Weights of a small transformer language model.
Training: a variant of Muon for these matrices, 228M tokens, 3480 steps.
MLP neurons of a small language model. Each row is named by its layer, matrix (gate and up: input weights; down: output weights) and neuron, and shows model dimensions 128-223. Each number is 200 + 30 x the weight over its row's rms, rounded and kept within 0 to 999. A neuron's up and down rows have the sign that makes its largest values positive.
After each neuron's rows, "fires before" lists the tokens most often just after its 100 highest values on Wikipedia text that the model never trained on.

L4.gate465,227,228,214,214,198,191,216,218,213,216,228,220,183,166,200,198,220,217,231,177,163,171,176,225,233,247,213,190,155,170,247,191,160,226,208,207,227,167,160,232,217,213,205,227,257,245,160,241,218,197,220,211,209,216,208,235,228,204,188,163,248,224,188,171,199,207,184,136,172,208,211,200,190,208,214,170,201,194,156,209,184,193,226,186,230,189,231,112,232,220,218,213,175,132,203,171
L4.up465,215,192,198,196,187,269,183,189,128,223,200,121,232,165,178,211,191,204,169,198,222,194,207,139,190,245,209,207,162,268,266,189,175,212,198,246,186,206,208,203,239,189,214,205,184,223,205,153,206,209,225,147,236,184,203,201,223,192,240,220,226,236,167,225,201,234,132,164,217,223,189,184,248,235,200,235,203,255,158,176,227,225,231,161,222,159,152,192,215,211,232,159,184,187,209,177
L4.down465,161,208,175,138,241,152,225,185,268,229,190,218,204,187,179,254,192,172,208,148,166,197,219,191,233,183,222,145,182,172,218,143,197,211,186,185,144,158,219,189,260,250,210,198,182,184,178,168,229,181,223,230,194,134,198,238,206,231,188,168,193,146,217,199,197,171,254,187,201,201,239,242,198,165,167,181,176,190,245,212,237,196,148,193,211,210,226,209,200,193,173,185,190,205,194,183
fires before: "it", "th", "t", "f", "n"

L4.gate188,175,264,209,220,225,160,204,223,192,186,242,247,232,258,206,239,228,203,251,204,196,271,185,167,217,237,196,200,233,223,200,237,219,170,185,237,145,187,163,149,171,194,189,192,183,172,219,192,173,164,171,195,221,223,186,188,172,276,174,207,188,191,212,193,168,196,203,194,212,226,199,260,192,221,170,215,220,231,189,180,268,207,198,207,182,186,171,198,188,162,216,195,144,202,218,195
L4.up188,197,234,179,234,212,244,138,198,212,220,198,233,214,224,214,197,187,223,210,163,195,248,185,198,197,211,189,194,242,251,186,223,193,149,243,240,209,114,271,213,220,169,147,181,180,187,172,205,258,248,245,186,236,199,195,178,209,197,178,157,179,214,129,142,183,163,218,267,227,206,210,205,206,256,188,216,194,206,208,182,201,194,254,170,186,194,208,181,221,259,164,206,197,230,184,233
L4.down188,215,206,228,208,203,199,176,194,211,218,159,207,174,235,222,193,148,247,184,215,239,189,178,169,196,210,130,190,218,157,216,195,184,160,165,159,165,225,187,196,225,217,214,156,256,272,198,196,195,208,221,208,204,181,186,188,242,174,180,170,229,202,223,175,206,233,195,166,246,232,225,184,195,196,190,216,202,214,213,158,149,182,175,148,221,190,207,216,163,176,235,204,188,230,174,159
fires before: " 19", " 18", " 201", " 1", ",", " 20"

L4.gate211,278,212,155,190,201,258,228,144,173,164,197,192,173,181,195,247,194,216,152,186,160,189,226,175,172,228,225,169,247,228,233,168,230,256,192,197,224,205,214,222,192,215,176,186,202,190,220,240,177,219,172,202,129,186,193,164,265,228,198,211,192,221,202,199,220,198,243,207,231,191,223,242,205,196,204,185,213,200,199,181,205,251,256,260,210,180,168,225,217,159,196,198,227,200,180,170
L4.up211,178,215,172,159,208,217,219,194,204,190,190,221,150,146,201,201,249,175,173,189,163,179,286,200,248,216,197,229,185,198,163,194,179,200,145,199,233,235,197,200,182,188,200,253,197,278,218,216,204,177,170,221,119,234,208,230,192,177,169,207,154,245,206,182,151,162,224,217,265,239,228,185,210,190,233,143,183,280,208,296,231,208,246,204,179,189,193,221,187,215,204,253,196,187,182,199
L4.down211,173,230,207,173,231,241,222,162,236,193,192,213,202,180,205,230,158,215,218,223,143,232,173,194,247,208,164,217,206,196,197,203,181,176,242,192,210,202,246,212,168,214,201,191,184,278,292,169,181,247,151,213,251,211,226,180,234,122,156,231,190,234,177,213,187,211,176,221,218,215,218,205,150,186,119,244,178,131,196,267,182,204,221,207,185,187,194,192,206,188,164,198,140,188,164,252
fires before: " St", "ent", " |", "e", "er", "on"

L4.gate560,202,256,203,181,227,152,196,226,186,230,181,202,138,155,135,227,220,210,190,226,183,192,182,151,230,171,229,160,157,258,178,247,202,187,215,205,166,188,188,226,247,202,245,193,155,205,193,168,196,135,148,248,172,170,165,149,209,218,178,238,163,197,185,203,184,208,207,220,236,200,187,233,202,162,171,230,189,255,240,200,212,194,240,262,204,182,207,273,207,167,179,190,199,172,154,174
L4.up560,200,184,225,239,236,181,240,204,145,223,193,182,189,136,172,189,179,218,159,217,135,166,224,139,214,149,182,134,180,199,244,249,216,182,205,179,231,259,158,195,182,201,258,175,185,168,189,169,221,223,152,239,174,161,195,169,197,203,175,229,228,149,258,204,205,151,249,235,190,208,181,216,205,182,223,195,139,186,211,216,261,244,217,228,200,211,213,220,166,212,181,205,190,153,234,193
L4.down560,208,213,206,196,230,201,220,213,209,237,184,208,218,166,161,208,211,132,221,263,176,193,152,144,236,130,167,224,140,226,188,189,209,174,208,204,191,210,168,236,228,197,192,185,148,184,201,216,179,219,210,260,205,199,231,144,192,242,247,166,135,137,249,164,216,239,194,223,202,199,199,207,174,168,204,201,206,200,293,182,173,152,201,187,154,224,158,204,221,197,201,195,190,189,120,163
fires before: " 19", " the", " 2", " J", " 1", " 3"

L2.gate599,140,232,240,230,147,166,175,263,147,202,210,193,204,204,197,244,216,180,223,163,186,217,191,260,200,210,190,184,216,216,178,207,265,178,178,181,242,167,203,215,170,216,186,204,194,192,213,168,174,186,180,195,180,208,166,198,142,202,186,206,127,175,194,149,151,174,195,214,150,211,201,171,179,211,181,167,218,273,226,205,237,193,234,170,117,201,164,268,127,210,218,208,195,208,170,219
L2.up599,227,172,196,203,220,179,221,222,189,220,187,195,175,175,203,199,167,163,225,234,161,193,234,178,224,232,196,223,261,242,150,231,187,208,192,169,269,198,166,252,169,185,193,133,224,210,204,199,187,179,195,205,194,163,170,219,203,222,212,216,186,162,178,222,170,154,178,209,222,167,197,191,218,216,192,172,144,225,180,217,231,235,274,217,147,144,183,164,152,197,214,224,177,210,185,178
L2.down599,285,179,226,236,223,201,199,193,189,190,191,274,195,215,216,199,132,181,239,168,168,215,156,186,177,224,226,205,185,213,207,154,226,227,213,190,209,200,172,220,221,151,184,198,205,210,238,227,226,198,226,201,188,137,169,174,175,198,169,256,208,84,185,188,172,252,280,204,242,164,228,189,154,165,212,218,172,237,243,172,186,185,204,209,189,226,151,201,200,218,192,175,203,195,184,227
fires before: " the", " 19", " 201", " his", "ter", " a"

L4.gate431,176,144,168,219,180,238,220,169,207,166,248,182,228,189,186,216,208,210,191,195,253,217,196,220,139,218,194,216,213,137,180,166,274,151,211,217,211,177,165,167,200,253,223,183,166,198,204,197,193,214,200,175,251,199,233,151,198,252,225,172,207,195,228,201,201,202,236,212,147,190,190,231,126,203,126,221,166,198,173,208,214,152,223,205,205,181,230,182,136,182,180,200,160,236,184,183
L4.up431,180,240,152,187,187,133,123,246,192,222,198,218,208,219,135,210,175,207,205,207,196,168,199,206,200,198,186,160,167,200,190,265,242,165,225,229,243,146,176,156,210,202,213,193,195,215,182,219,174,207,212,174,236,211,222,158,226,191,177,198,223,135,231,207,172,209,146,186,167,238,230,164,217,217,257,208,160,151,209,219,200,248,216,244,200,184,201,168,248,173,186,188,169,173,217,132
L4.down431,214,201,202,173,227,210,290,247,134,216,155,233,191,197,232,162,183,185,189,189,166,232,210,209,189,198,168,227,153,199,210,212,205,258,221,155,183,252,244,196,217,225,213,174,217,244,194,232,219,228,220,222,257,185,183,236,198,201,218,159,205,240,187,182,204,185,179,220,194,197,205,220,235,226,199,207,245,129,173,161,184,190,210,205,190,137,233,209,220,184,222,203,205,188,200,193
fires before: "e", "es", "re", "al"

L4.gate293,208,202,129,196,207,203,178,171,179,172,189,208,204,180,187,222,128,219,240,171,135,189,208,215,237,211,185,188,191,226,214,190,220,218,186,187,212,173,182,158,131,151,173,161,154,259,251,223,233,204,159,167,210,202,184,229,251,207,188,217,182,202,204,240,171,177,197,201,159,233,151,177,190,167,167,217,173,154,200,165,195,219,178,114,200,174,192,219,216,244,182,135,187,228,171,206
L4.up293,210,246,199,178,204,161,257,174,192,165,203,207,294,193,169,227,228,214,156,158,189,193,181,192,188,177,214,242,185,218,188,233,266,177,213,212,183,191,263,202,229,198,198,256,159,228,187,219,206,209,204,228,172,198,204,212,193,218,242,197,189,227,240,227,232,197,181,174,211,171,198,214,124,193,226,168,187,214,162,202,203,185,204,161,197,200,157,157,221,263,175,189,174,258,171,168
L4.down293,225,186,133,209,233,218,193,146,199,235,187,219,214,167,211,251,265,143,184,164,199,184,173,213,192,226,215,213,202,229,158,209,223,169,229,215,176,221,209,184,186,258,194,134,151,187,215,238,201,213,137,199,188,225,181,229,193,201,234,186,251,199,232,232,279,181,212,215,253,207,148,167,149,220,181,197,206,214,181,184,253,162,196,178,183,179,153,184,190,253,213,178,212,221,234,173
fires before: "ies", "e", "ion", "iv", "y"

L7.gate94,142,181,164,160,212,147,221,241,207,186,173,217,222,234,135,189,171,226,209,214,229,240,222,237,170,192,201,196,229,184,200,189,242,196,200,234,211,259,158,223,191,189,202,206,241,175,199,209,209,149,227,199,227,180,203,186,205,240,256,228,169,168,206,212,185,207,184,233,178,192,140,192,182,148,176,222,186,194,186,205,202,165,272,215,257,159,214,213,204,176,185,208,199,214,206,223
L7.up94,212,245,231,186,183,255,202,198,154,196,216,196,177,231,228,188,197,151,196,191,236,223,233,146,182,184,170,185,227,196,176,161,176,230,112,184,191,211,214,211,236,223,212,214,176,144,200,120,228,194,192,194,178,199,199,192,173,177,166,257,151,207,242,200,217,185,252,203,193,180,195,196,220,196,182,244,206,171,180,206,186,215,256,204,192,195,222,176,198,210,188,190,170,280,127,203
L7.down94,238,176,215,196,209,208,222,228,234,212,173,170,165,192,204,159,230,133,219,193,159,136,246,209,231,167,222,198,207,166,196,200,273,185,190,221,188,115,206,243,219,161,227,205,192,228,227,165,193,195,242,169,190,249,200,218,220,241,208,247,190,200,176,247,226,163,226,170,271,228,172,149,214,173,187,179,186,230,199,237,159,232,226,188,216,176,190,211,211,235,203,186,197,187,199,196
fires before: "n", "t", "s", "st", "f"

L7.gate498,156,170,178,204,149,185,199,204,188,155,169,142,224,211,145,203,185,187,172,204,213,216,201,197,151,247,147,178,223,240,252,247,184,156,160,206,203,271,237,169,189,196,211,151,144,195,182,308,214,232,200,235,179,189,176,195,218,240,232,155,231,223,204,185,221,169,217,161,138,178,219,234,162,211,208,197,145,143,122,172,221,164,205,144,191,219,169,214,216,244,199,217,184,215,251,231
L7.up498,148,152,204,236,190,193,190,205,189,182,220,235,225,170,226,193,240,205,238,202,193,205,274,204,189,214,209,235,240,197,208,181,220,171,215,170,193,140,182,200,233,232,220,173,220,195,164,222,175,192,190,203,188,227,178,203,197,166,200,273,206,194,178,172,183,200,210,221,233,202,205,167,151,186,150,223,206,238,140,237,235,163,232,235,229,222,203,237,229,183,260,181,136,191,165,238
L7.down498,208,189,203,218,163,173,206,198,163,186,123,226,192,153,194,160,204,231,145,219,226,134,174,200,192,143,170,241,239,173,241,171,194,176,175,260,182,164,167,190,189,196,209,126,207,205,199,194,223,163,191,124,200,148,173,256,165,241,196,248,193,155,153,229,258,180,146,180,211,206,184,221,233,144,208,209,204,197,218,253,238,138,182,203,164,210,251,211,207,223,170,253,170,210,181,208
fires before: "e", "d", "ed"

L2.gate456,233,182,195,200,207,236,193,192,160,156,210,202,169,178,214,201,287,169,179,133,177,243,225,164,218,206,199,226,227,197,193,201,240,195,162,137,239,169,159,167,142,234,224,236,188,230,208,230,240,215,137,212,231,204,183,196,206,181,188,181,149,211,231,218,192,222,200,180,208,191,160,190,180,191,197,211,182,236,190,206,282,203,195,150,192,199,200,185,223,193,227,197,208,261,139,210
L2.up456,203,176,156,149,250,181,210,194,207,213,223,187,158,200,168,202,173,190,178,125,202,177,199,241,167,228,236,219,218,167,191,235,218,238,140,213,223,193,242,213,170,179,218,202,211,198,204,203,161,194,235,195,197,194,250,215,184,197,200,247,186,238,190,216,248,219,239,246,184,212,177,207,212,186,155,211,177,200,185,177,153,165,158,190,190,268,185,173,165,219,167,228,204,194,256,184
L2.down456,238,195,182,200,226,172,195,196,249,209,237,238,117,187,216,220,175,232,133,193,192,233,215,191,201,200,229,242,178,251,233,187,235,156,198,224,218,161,173,222,171,207,228,188,219,226,227,237,185,201,210,182,176,242,237,208,197,166,203,175,199,214,193,185,186,235,193,248,211,235,217,216,212,191,225,242,203,198,235,178,269,182,184,132,210,179,155,185,206,199,208,188,195,121,171,199
fires before: "ic", "ent", "i", "e", "ies", "y"

L7.gate104,270,212,176,188,191,198,212,228,206,154,249,189,228,208,191,234,191,225,144,225,198,205,205,186,261,241,203,181,206,233,214,203,180,175,177,209,181,160,238,232,199,171,192,173,177,190,194,206,250,161,282,158,232,160,193,220,213,201,198,129,239,178,191,203,248,155,185,216,160,239,205,167,178,221,161,242,200,160,174,193,227,239,257,183,190,173,205,194,178,141,250,212,175,138,223,201
L7.up104,201,209,226,185,191,235,223,221,195,164,163,227,207,239,162,156,173,226,225,185,87,219,196,212,229,221,208,285,158,201,205,208,178,194,205,255,193,236,178,178,189,212,136,228,219,187,191,174,210,154,209,193,171,227,173,183,199,216,177,240,213,182,185,231,189,205,206,156,230,287,132,233,205,154,222,196,239,276,241,228,234,177,159,226,178,177,125,201,214,177,169,243,209,200,202,195
L7.down104,242,234,233,251,174,235,229,187,185,163,212,219,191,163,167,216,172,228,254,209,188,205,211,265,217,241,193,195,174,190,173,149,208,162,184,196,256,205,167,200,181,229,187,189,194,150,201,194,193,201,280,212,221,214,160,247,195,204,174,230,216,209,180,235,205,199,153,171,264,300,153,215,178,165,172,193,190,217,170,197,253,212,226,194,196,174,137,227,236,245,232,172,187,204,195,240
fires before: " |", "er", "or", "ir", "."

L2.gate326,196,254,215,205,148,184,157,229,214,168,192,190,259,243,223,199,232,200,193,194,191,265,219,180,194,226,212,253,154,162,147,161,233,251,208,243,163,225,203,176,195,232,228,170,229,173,269,198,155,163,239,189,230,169,223,183,216,200,180,178,222,218,199,218,218,167,225,205,249,180,197,217,166,190,202,199,163,183,234,185,210,170,234,230,214,163,206,218,162,144,166,221,233,250,177,164
L2.up326,97,196,234,225,196,186,178,209,187,179,196,213,147,216,174,210,187,223,271,234,205,196,200,193,192,245,217,233,199,209,188,197,219,188,187,235,156,194,229,112,227,214,193,211,206,244,191,218,231,173,193,192,173,227,211,229,225,199,209,177,195,178,210,286,251,155,149,236,180,225,186,257,163,210,169,213,220,179,228,180,258,204,206,227,231,281,229,160,191,142,212,195,215,192,223,183
L2.down326,222,217,223,238,196,177,199,196,207,198,199,172,228,189,229,224,260,211,165,206,157,243,195,267,193,213,164,236,185,263,147,201,210,191,184,184,210,219,144,171,156,232,192,212,194,197,225,182,148,185,225,189,215,166,205,212,197,197,201,176,231,165,233,195,217,210,178,215,217,216,181,167,200,198,157,175,196,179,230,269,205,233,171,233,210,231,236,190,124,187,161,199,219,228,135,229
fires before: "ies", "if", "ial", "all", "it", "es"

L4.gate184,180,207,205,246,208,197,164,243,180,195,139,211,194,173,190,171,215,181,245,148,220,154,190,225,184,210,193,192,182,275,178,213,185,262,138,201,248,166,122,180,182,204,231,162,186,190,239,191,99,157,207,174,277,220,237,240,178,206,156,173,163,235,255,182,197,200,195,253,255,199,212,227,154,203,192,204,156,183,224,175,190,220,185,215,167,198,218,194,233,196,226,180,198,203,210,184
L4.up184,217,206,180,233,176,169,166,178,191,245,168,237,214,198,194,237,242,235,190,199,200,233,195,153,195,137,209,190,203,178,199,210,226,245,180,194,200,152,217,167,213,211,136,236,155,226,214,199,132,181,210,256,186,172,244,188,223,259,180,205,235,202,215,255,219,237,247,191,272,215,242,201,183,190,218,166,171,157,190,240,176,209,179,185,186,209,179,183,218,188,195,221,214,195,168,177
L4.down184,238,210,253,174,188,213,185,170,215,150,166,189,237,241,178,215,198,184,203,182,216,197,194,152,180,168,229,182,186,200,227,232,214,251,198,181,220,136,216,119,188,205,204,189,184,184,184,211,163,204,203,196,195,236,195,178,205,201,210,259,232,213,226,179,167,203,199,184,225,172,245,210,237,141,139,196,197,159,208,210,189,242,135,204,179,137,275,229,166,174,179,209,180,172,236,211
fires before: "ion", "ed", "id", "on", "e", "ing"

L2.gate200,188,172,157,192,147,193,197,173,194,269,195,224,236,185,234,170,171,179,176,189,163,243,216,220,190,212,166,165,150,111,251,182,221,188,262,205,216,171,160,212,226,223,197,220,238,140,219,158,167,205,228,213,190,171,176,229,247,198,236,204,191,222,185,175,135,237,195,191,219,248,141,214,245,228,249,229,149,165,183,188,142,209,201,274,241,154,217,154,167,153,218,165,223,221,178,215
L2.up200,221,208,182,217,260,212,215,185,189,233,200,237,218,209,201,166,205,216,178,166,164,177,226,203,228,181,120,223,247,194,163,178,239,239,208,185,163,191,192,196,179,190,222,233,177,156,208,258,148,213,199,226,207,225,240,203,201,180,238,226,169,173,263,188,218,264,243,240,245,193,194,143,242,170,182,226,167,193,199,177,215,207,181,192,220,196,207,122,207,204,144,172,176,203,230,222
L2.down200,149,208,205,221,217,196,235,219,179,199,201,193,229,231,192,155,154,127,202,272,185,164,193,156,197,214,161,147,177,220,183,208,194,204,181,234,168,90,245,167,191,219,210,216,197,219,220,191,174,220,171,213,216,185,223,195,172,205,272,225,189,252,171,143,211,187,176,200,225,220,196,204,197,193,175,201,146,176,206,190,187,149,230,187,199,193,189,162,227,142,201,193,171,157,167,219
fires before: "t", "n", "f", "st", "s", " a"

L2.gate196,194,190,154,206,187,143,225,210,191,185,130,173,273,231,208,174,125,223,220,191,135,263,186,184,197,214,192,215,193,218,246,195,197,202,226,169,203,168,136,171,171,170,238,191,237,140,194,170,148,164,278,267,232,195,215,206,262,211,200,206,176,202,220,159,201,209,189,187,196,191,121,228,194,209,220,190,168,214,177,187,197,171,150,240,154,235,195,182,200,224,202,193,223,239,214,210
L2.up196,219,200,197,161,271,189,196,203,150,224,223,217,192,177,184,179,204,167,156,194,236,227,261,195,186,263,223,123,185,170,260,144,178,251,135,230,199,156,191,235,194,212,216,223,240,217,211,179,192,195,168,238,167,167,229,185,187,205,222,171,217,203,185,204,130,218,251,152,205,145,181,207,227,184,209,192,198,180,189,149,208,170,179,203,235,173,180,215,137,165,141,138,145,226,215,170
L2.down196,182,191,174,225,219,158,230,174,188,206,201,285,252,199,213,268,170,167,249,232,200,193,215,178,239,222,148,248,184,154,210,186,249,176,168,192,159,141,207,206,185,180,244,275,224,211,264,149,203,184,172,204,200,202,192,180,207,224,207,262,167,184,205,213,211,204,186,133,240,147,199,187,150,176,177,220,226,239,150,230,152,172,258,222,221,197,198,114,185,178,167,220,235,188,186,219
fires before: "t", "st", "s", "f", "y"

L4.gate10,210,191,232,178,203,224,191,178,185,178,202,172,235,191,164,182,210,213,168,208,204,175,183,190,199,173,153,202,157,218,220,189,137,222,241,168,178,216,231,166,186,139,239,269,206,205,190,183,237,205,203,251,216,192,240,244,259,236,178,188,179,186,164,214,177,172,261,204,148,214,223,175,206,160,134,195,190,212,199,176,185,196,225,234,237,215,260,189,218,193,136,216,227,149,177,131
L4.up10,202,178,243,173,206,250,190,163,256,203,190,183,207,187,194,144,174,179,212,267,196,195,184,140,223,160,221,211,191,227,176,213,164,234,187,203,187,256,200,160,201,168,195,201,162,206,241,209,242,198,191,229,182,119,221,188,238,189,219,224,208,225,175,219,197,215,218,192,149,142,191,174,271,195,170,208,186,216,198,236,179,206,199,220,237,215,222,194,253,184,200,220,180,189,204,126
L4.down10,168,227,189,182,153,168,186,193,249,197,211,240,174,212,223,221,176,217,181,169,216,233,262,157,168,227,208,209,141,169,191,249,212,222,205,186,198,160,173,194,181,169,227,158,239,201,251,192,231,231,232,214,201,194,128,199,183,178,168,209,236,244,210,244,160,123,237,181,184,213,211,180,197,177,177,175,207,197,209,186,197,224,192,216,218,218,232,192,190,286,167,216,219,238,160,219
fires before: "e", "th", "in", "t", "an"

L4.gate285,169,201,181,246,161,232,238,235,226,193,199,199,173,155,224,181,228,209,187,218,218,181,265,136,254,140,223,185,162,210,186,170,210,193,240,240,214,208,137,243,148,155,163,214,247,198,219,202,219,221,199,246,222,167,180,216,242,180,187,187,151,180,181,219,203,209,211,232,202,189,218,140,207,175,207,175,216,200,173,139,232,194,166,196,257,240,225,251,227,179,213,176,238,204,211,161
L4.up285,198,182,192,202,140,197,181,223,205,171,186,234,181,216,201,208,225,223,175,181,173,201,230,111,178,219,157,198,189,196,281,169,209,171,197,207,226,191,227,250,224,204,181,193,216,197,210,205,212,211,163,228,209,222,194,207,209,138,181,200,204,161,248,204,224,185,191,197,165,187,233,194,143,186,167,233,237,180,199,249,200,248,197,189,264,173,233,204,139,166,181,188,234,198,185,225
L4.down285,200,173,190,158,215,187,232,207,262,239,156,215,207,217,240,183,197,201,258,206,158,120,152,222,156,226,196,168,176,205,169,228,246,212,246,183,181,244,180,199,217,170,159,235,189,204,229,124,187,256,218,213,225,193,225,214,227,248,209,243,190,147,204,247,201,174,191,212,239,230,235,235,192,181,158,207,204,215,145,182,172,187,172,216,219,187,229,206,187,201,131,212,212,236,197,183
fires before: "o", "s", "e"

L2.gate138,177,183,200,239,209,138,222,208,208,158,191,208,198,173,179,212,146,189,171,218,181,177,205,123,207,202,194,219,195,228,218,200,210,192,206,184,224,186,235,107,160,187,210,220,200,207,234,172,209,171,249,243,243,178,225,164,179,247,150,221,247,163,240,189,157,207,171,205,220,223,201,215,219,191,174,206,209,209,165,153,258,163,274,157,187,212,209,215,207,206,164,174,186,184,258,143
L2.up138,244,226,163,210,237,179,209,203,200,185,198,160,244,170,246,166,123,178,201,240,218,138,185,176,185,140,216,193,236,264,155,214,199,213,189,168,203,216,228,197,256,170,188,253,161,227,207,211,229,162,198,192,191,213,191,166,224,171,184,173,256,205,191,280,216,204,214,219,230,215,151,213,252,243,274,141,178,248,174,174,213,200,209,202,177,156,200,241,210,194,148,229,182,156,238,199
L2.down138,178,234,187,182,203,187,211,242,212,171,171,216,184,217,130,230,238,218,271,239,173,185,149,194,209,245,173,191,188,122,182,158,240,224,188,192,194,200,224,159,200,276,227,209,197,165,165,155,201,174,178,221,146,173,215,172,197,234,214,233,219,241,215,181,177,163,183,199,175,206,190,181,159,208,271,185,265,218,154,176,163,150,233,181,162,190,204,181,238,193,204,203,205,188,232,197
fires before: "h", "d", "t", "an", "c"

L7.gate297,197,172,227,180,224,205,199,191,238,226,139,204,209,229,275,281,179,163,261,241,206,204,212,152,210,188,190,225,220,208,246,231,245,190,232,177,198,229,224,175,159,228,235,173,177,172,189,147,243,193,207,194,188,186,200,171,239,202,201,183,234,216,215,240,235,191,198,181,177,195,229,205,182,196,200,171,174,217,223,216,146,226,188,186,202,155,201,183,177,189,226,153,245,225,209,182
L7.up297,210,206,200,208,211,184,209,214,169,165,196,181,286,167,183,206,206,181,228,166,194,225,159,209,270,197,237,223,171,158,187,179,254,164,205,208,208,212,244,181,191,207,176,193,250,192,184,236,191,164,184,233,245,170,196,255,204,225,196,195,185,228,186,243,231,203,235,220,172,187,225,181,233,137,222,232,253,221,172,237,219,215,239,212,271,235,213,169,187,218,218,241,192,161,197,238
L7.down297,193,148,203,194,203,253,151,192,281,169,214,221,141,231,236,211,205,202,244,250,167,160,179,228,212,151,198,197,190,147,206,170,176,161,169,258,226,211,155,206,201,254,159,186,265,184,243,203,162,216,241,198,177,194,200,203,201,219,166,155,192,221,217,255,247,248,232,174,222,213,215,239,183,197,172,172,242,191,168,224,224,209,160,215,203,156,138,183,224,242,188,203,162,254,255,199
fires before: "en", "ent", "d", "il", "us", "ver"

L7.gate425,154,196,167,198,214,241,236,163,262,232,246,163,217,152,206,198,240,203,186,190,199,213,203,221,209,204,236,205,164,169,212,202,176,146,182,201,189,205,202,175,179,236,197,209,196,227,270,226,174,205,213,199,253,188,185,194,195,201,203,226,190,176,143,213,219,197,220,131,162,267,235,226,211,145,171,225,146,175,186,263,230,243,222,141,198,190,175,228,172,139,237,212,191,253,195,152
L7.up425,225,226,147,216,186,232,184,185,211,200,230,197,231,117,186,163,213,122,246,173,207,210,138,227,204,158,278,241,176,250,222,254,226,196,220,224,197,266,155,181,197,169,175,182,213,184,225,250,150,196,208,201,194,184,217,188,213,184,215,191,237,198,217,203,207,212,197,198,175,167,229,215,243,218,281,196,200,188,200,181,242,237,243,226,175,234,141,195,228,145,167,211,211,181,186,181
L7.down425,200,180,226,140,229,240,179,217,185,273,191,162,194,198,248,236,115,122,159,236,141,204,188,219,226,270,208,149,185,166,230,222,212,191,228,165,192,194,202,194,211,217,186,205,203,163,260,202,217,251,191,170,242,106,196,207,212,163,183,154,239,189,172,204,234,210,223,217,216,217,307,194,189,189,223,214,211,189,231,209,168,181,183,126,163,215,223,177,226,223,226,214,198,239,221,226
fires before: "re", "t", "al", "ar"

L7.gate400,240,196,202,206,212,171,136,210,218,203,226,194,210,175,209,178,186,252,204,244,205,193,199,202,200,218,185,188,205,213,265,146,199,241,182,194,221,247,224,165,183,218,187,217,205,242,195,227,209,199,197,188,144,231,219,195,199,260,186,169,219,161,204,255,215,163,198,134,235,195,161,265,230,195,198,213,197,186,151,189,203,232,189,197,248,203,191,188,167,176,217,170,155,213,181,205
L7.up400,194,144,216,190,166,168,218,223,169,224,226,205,157,229,212,225,220,177,200,250,215,246,219,273,203,235,217,214,231,202,182,179,194,157,224,174,174,165,211,195,183,208,176,186,242,261,185,250,188,186,185,194,185,197,141,229,241,213,193,208,230,214,184,219,190,171,204,181,240,246,266,181,171,172,186,158,275,221,208,160,240,212,168,164,156,198,195,231,275,193,173,216,212,165,175,205
L7.down400,190,251,207,199,196,241,143,194,225,216,204,206,215,176,185,234,222,171,238,208,218,223,214,181,202,154,172,245,188,220,201,147,252,207,170,191,168,152,215,186,130,164,194,258,199,210,153,211,189,223,150,203,209,227,193,254,218,221,240,183,234,194,250,132,201,173,201,206,196,255,261,196,187,207,197,172,253,196,157,182,249,192,225,205,138,192,160,200,196,212,170,183,181,184,180,195
fires before: "d", "v", "f", "c"

L7.gate497,179,183,167,213,192,190,209,169,189,233,236,152,234,215,147,160,232,185,207,149,263,178,193,221,152,232,189,213,148,181,184,151,206,196,211,189,213,214,172,194,226,268,211,157,221,162,272,200,196,177,149,157,233,216,237,164,179,228,162,232,208,131,214,208,212,208,197,205,186,195,277,183,212,204,227,252,195,209,187,255,198,202,189,192,206,168,186,203,160,265,243,202,188,211,144,207
L7.up497,152,244,203,160,221,189,201,204,159,224,244,184,213,217,196,204,170,204,243,246,182,171,179,197,183,206,170,192,175,242,161,200,184,218,159,218,193,203,237,182,151,216,193,165,182,199,204,230,210,231,246,235,229,223,206,212,139,254,222,207,175,169,129,196,202,193,183,241,149,245,243,168,185,210,158,171,208,245,224,192,220,216,205,186,236,159,202,183,214,155,220,182,165,154,211,211
L7.down497,199,137,190,184,193,200,174,177,211,203,241,190,189,242,201,201,190,176,207,191,189,129,166,192,201,232,237,211,178,141,239,183,202,212,185,246,213,159,241,203,194,220,201,181,199,181,203,216,169,146,190,206,224,199,166,167,164,170,177,191,215,229,204,163,211,232,260,251,199,209,255,222,165,187,168,233,182,233,162,192,226,133,151,231,250,195,187,155,158,231,173,248,230,225,251,273
fires before: "re", "al", "ag", "is", "es", "ess"